python train.py --vocab_size=1024 --activation="swiglu" --norm_place="pre" --positions="rope" --init="normal" --optimizer="adamw" --weight_decay=0.11 --decay_shape="linear" --steps=8472
MLP neurons of a small language model. Each row is named by its layer, matrix (gate and up: input weights) and neuron, and shows model dimensions 64-191. Each number is 500 + 40 x the weight over its row's rms, rounded and kept within 0 to 999. Numbers have three digits each. A neuron's up and down rows have the sign that makes its largest values positive.
After each neuron's rows, "fires after" lists the tokens most often just before its 100 highest values on Wikipedia text that the model never trained on.

L5.gate275:562455519536549540553431492431467538537541509516444521534499460526532555516541476489539489526552462505499448463457504525483545543389475415490528468562465468439568550522548467517478519526433471432506514550485492417530450501526509452487485483560482581448478457537436556563542431502440522507488486555495516606524525447507451490510512406463480512578407550463495484496432529466527526486495
L5.up275:497508564565541448535504439505499510540519421541400537552496530468456469456550483478546450537481481478479417511450487463461516526454545476503519505559462441486506613511549488526473442421472512388482530518443554478506516533487475464410487492521464519465528490444528502489551549508464542456531496437456520515511494477533521487520540470480450570578554513427496481536517485474532459488484
fires after: " c", " b", "a", " M", "al", " "

L5.gate252:568469514533523433518420525534541519499463420476439486505431443390530513493546513532501537469586542462492523507522525509492505512480404514586518496512472548494469491500496448443490569540532465469475519473535497487459440526482530461598474464558499472461491497518557545526466460488525503461461495501493501484506552584387483552597521419444539479470474571520468497534476550516511488449507
L5.up252:563568471525525460534541525513463436520437512456412533498503522457512458484462455563478459484483495506511538537493508464466469556459582509530477519524465503525491462524566503545477536507461440472481593466519539563501530526518468525484508489430522451454451452452515499523491497519402444493552444479450482515481527529527491454568506473573509465512496457530510460540518466499538541496462
fires after: " ", " V", " M", "em", "M"

L5.gate264:554503534560505434523479531431472479431489488473494385497474546473544562452529494451414517534493504495529498421488523557458487504504541486476509481494540533483525440516503528506521471466491552533424504455459468544523519480488477506561440573448446414528538474505483588460430430444531504522470506458473530434477549527514527605484480487506502465519521515480504480442487505504508459470526
L5.up264:523510510504475506508451525471388476524506512487487503449491527506411475520496481508489501445535446447468477524485519484478442493543541488490520436481441503516544599451518465571446535509478481520428533435440506516538548487553591467494524500509497562526567526507523526504527542520532540469564504497515460458498469481434475494561540513495551582541444499535493506556496491439448517556518
fires after: "c", "ec", " res", "re", "ir", " c"

L5.gate167:492521529497555521538431486472521532486536483586499528574523447507519550498515506504484472482511419485505431519496440557479486562425464378532502548511534487469443461504481538570548473544522580558507534509450557441618546453489575424487488481534455537501542578492496454472481492475530534419547502458495540493495463455518483402495459476411457436544580486556494524530454562468478523534559
L5.up167:518473531453513559522494483490445496509562463597514528567560492513506530493523552496489562534518437528485474535541487562445534511456490458473534434584497535498517487509515479497537513453486530519423506397530517485507543504490500540557502507548501443481524441479473432501534467534535502421522522501523537444585508489518529430502470481481464473475521490481470476562507524484486504531530
fires after: " s", " p", " per", " F", " S", "ub"

L5.gate79:529467534521454413447479582506489458440552568488507524513495470541483562518540454524481508498498556430486470555596524515452512526512496448523499486489503500486442454528497488482509544458482467595531510476505589589552499449461565456464459443498451497464405553459451453501499520498473476500465551504515482601580467509463482484521444483420492496491516523479580553470450512529494537481471
L5.up79:538470487453498515528467572477503523548483493428474500510518485510574550482563426478508491515520531475494452491507558482485478497597452488532525520530509452511468425490446534523470506531525433579456530434507454541552557459509530523512514494426562496490593514518462525481469561386487543529510510488504471538547464492445461518522541511466551488481508494535573568474479462549457551536482
fires after: " c", "ec", "c", " C", " H"

L5.gate322:499536606482489463498509434517519486543436468483495532455482466502437495505509553470492554513589520469594537477517491470495523501483538510490568445485449520436452527440501560554557466437524486493484584402422574470501488394473470477579431478438461514557515498542478451518532417489551484461501559508484484522484563506503500502471538416475472508509451495465483502425445464528519509537516
L5.up322:421450510530479522515529495489567481530532561552510520461509450496426523519477520488460518424591510484488498503494469458517506488531466464512479519479446461463500565586491500529481514375586493458457525500507491498469523437378509438463447454514523501484587564525531529528479540491534466488524541429426527526532500523464486453516438499492462536471470425486523471521504475459520423469489
fires after: " c", " d", " rec", " f", "ec"

L5.gate446:517556560540553534575509479516529531478510447515511503536529436477532474487477511471524461519493522518470486487515514519487474475455515513572546492517482585487448511551466490447466508481499535454462453518492518498421517508539498511550502498466489457500462475490536492572482472575472528500447446490437382455535597566523472594524430488504498582478501502499474470491469512429489527538573
L5.up446:478544551504565452465440411511501442574531489511485522494503456453533495502461526492446501512522490493537523546561511466470415504490495433548514568496507487489456450529506466511512496495509519400563512569470575446476473508393494485562463383486488577480493541518506450510457519501514508514494486481501456511499496497505516503474475502560525488500551495513488494452468507502505545475485
fires after: " D", " d", " v", " ", "o", "ag"

L5.gate311:537493549581536442474459473618563514558487476560512540563482529481514523471481504460517526533479542488486489541425552542440442499463431472526453494534458513505484480446526445552488444444479569501484559410462500519510471457573489536534505479531459492496525565495469459511461478448543469535600553489553508500584527518526525501506446474445494459520489523476552490514481549509508458523508
L5.up311:431499534518527507507409491457578457490561535535524395483503487519524490464480610503560565475483558503482503462545482464420546455468425499502509425517498438512515553488544495524485461510556491501499555497477508448499510523552476545500410511499579547541524490513474469508556501420477581452503510481501481458538465543508512493528558481515546490442540470426451437499541427501552497512555
fires after: " s", " comp", " Rep", " p", " dec", " ch"

L5.gate362:551516511507437435511418584493544514505457511470522482544510517514521404516486498565611421494484559448526537498495495580459502549523510454480501520455524589540512485441460509462527464527453527440521472446475549510527511444570495496530482523505482473534571554508517448520546436528549491501453567452458490496498524493531487531477512494521481520485447487490502435451402431524482531551503
L5.up362:527504533560482473496475450460412477558503473550531487491515561507505522452559489460505403547495492388557513545448499492485498486477463526507538500418445550449451461426513494463530542439558495520518538453442545551493508417524503503495438438533469468543495625502448523446490523502531518464553518533565526520498555507468537528503464552555485448466453495513511480467468538533466501524475
fires after: "c", " D", " d", " dec", "ec"

L5.gate71:483507521488502490519502502519504510475543488476507588433576509535487509525514451496415492500522490568495469527549501439428502480508508474506492451520468569559491472481553551550530509439568528551522488484485501492490431483458499466528486445430499482525539529442540423559502498494586492476450478470497463508509483455496543511461572537528520542507486451495496462491436481497581425477548
L5.up71:498499503412546463483472552532504482507492418500501520557525453484508528389480505504501559445496541470382551402526547489494555509538537493455592501451523434523445535447566535484491524516568479556426492512484510476525478512505499445547462514592510422518499541558406492515571542438549548468539471530509487568425460500494511523503518531485470540510456488573467506444519509519459542478491
fires after: "rans", " c", "c", "is", "ov", " com"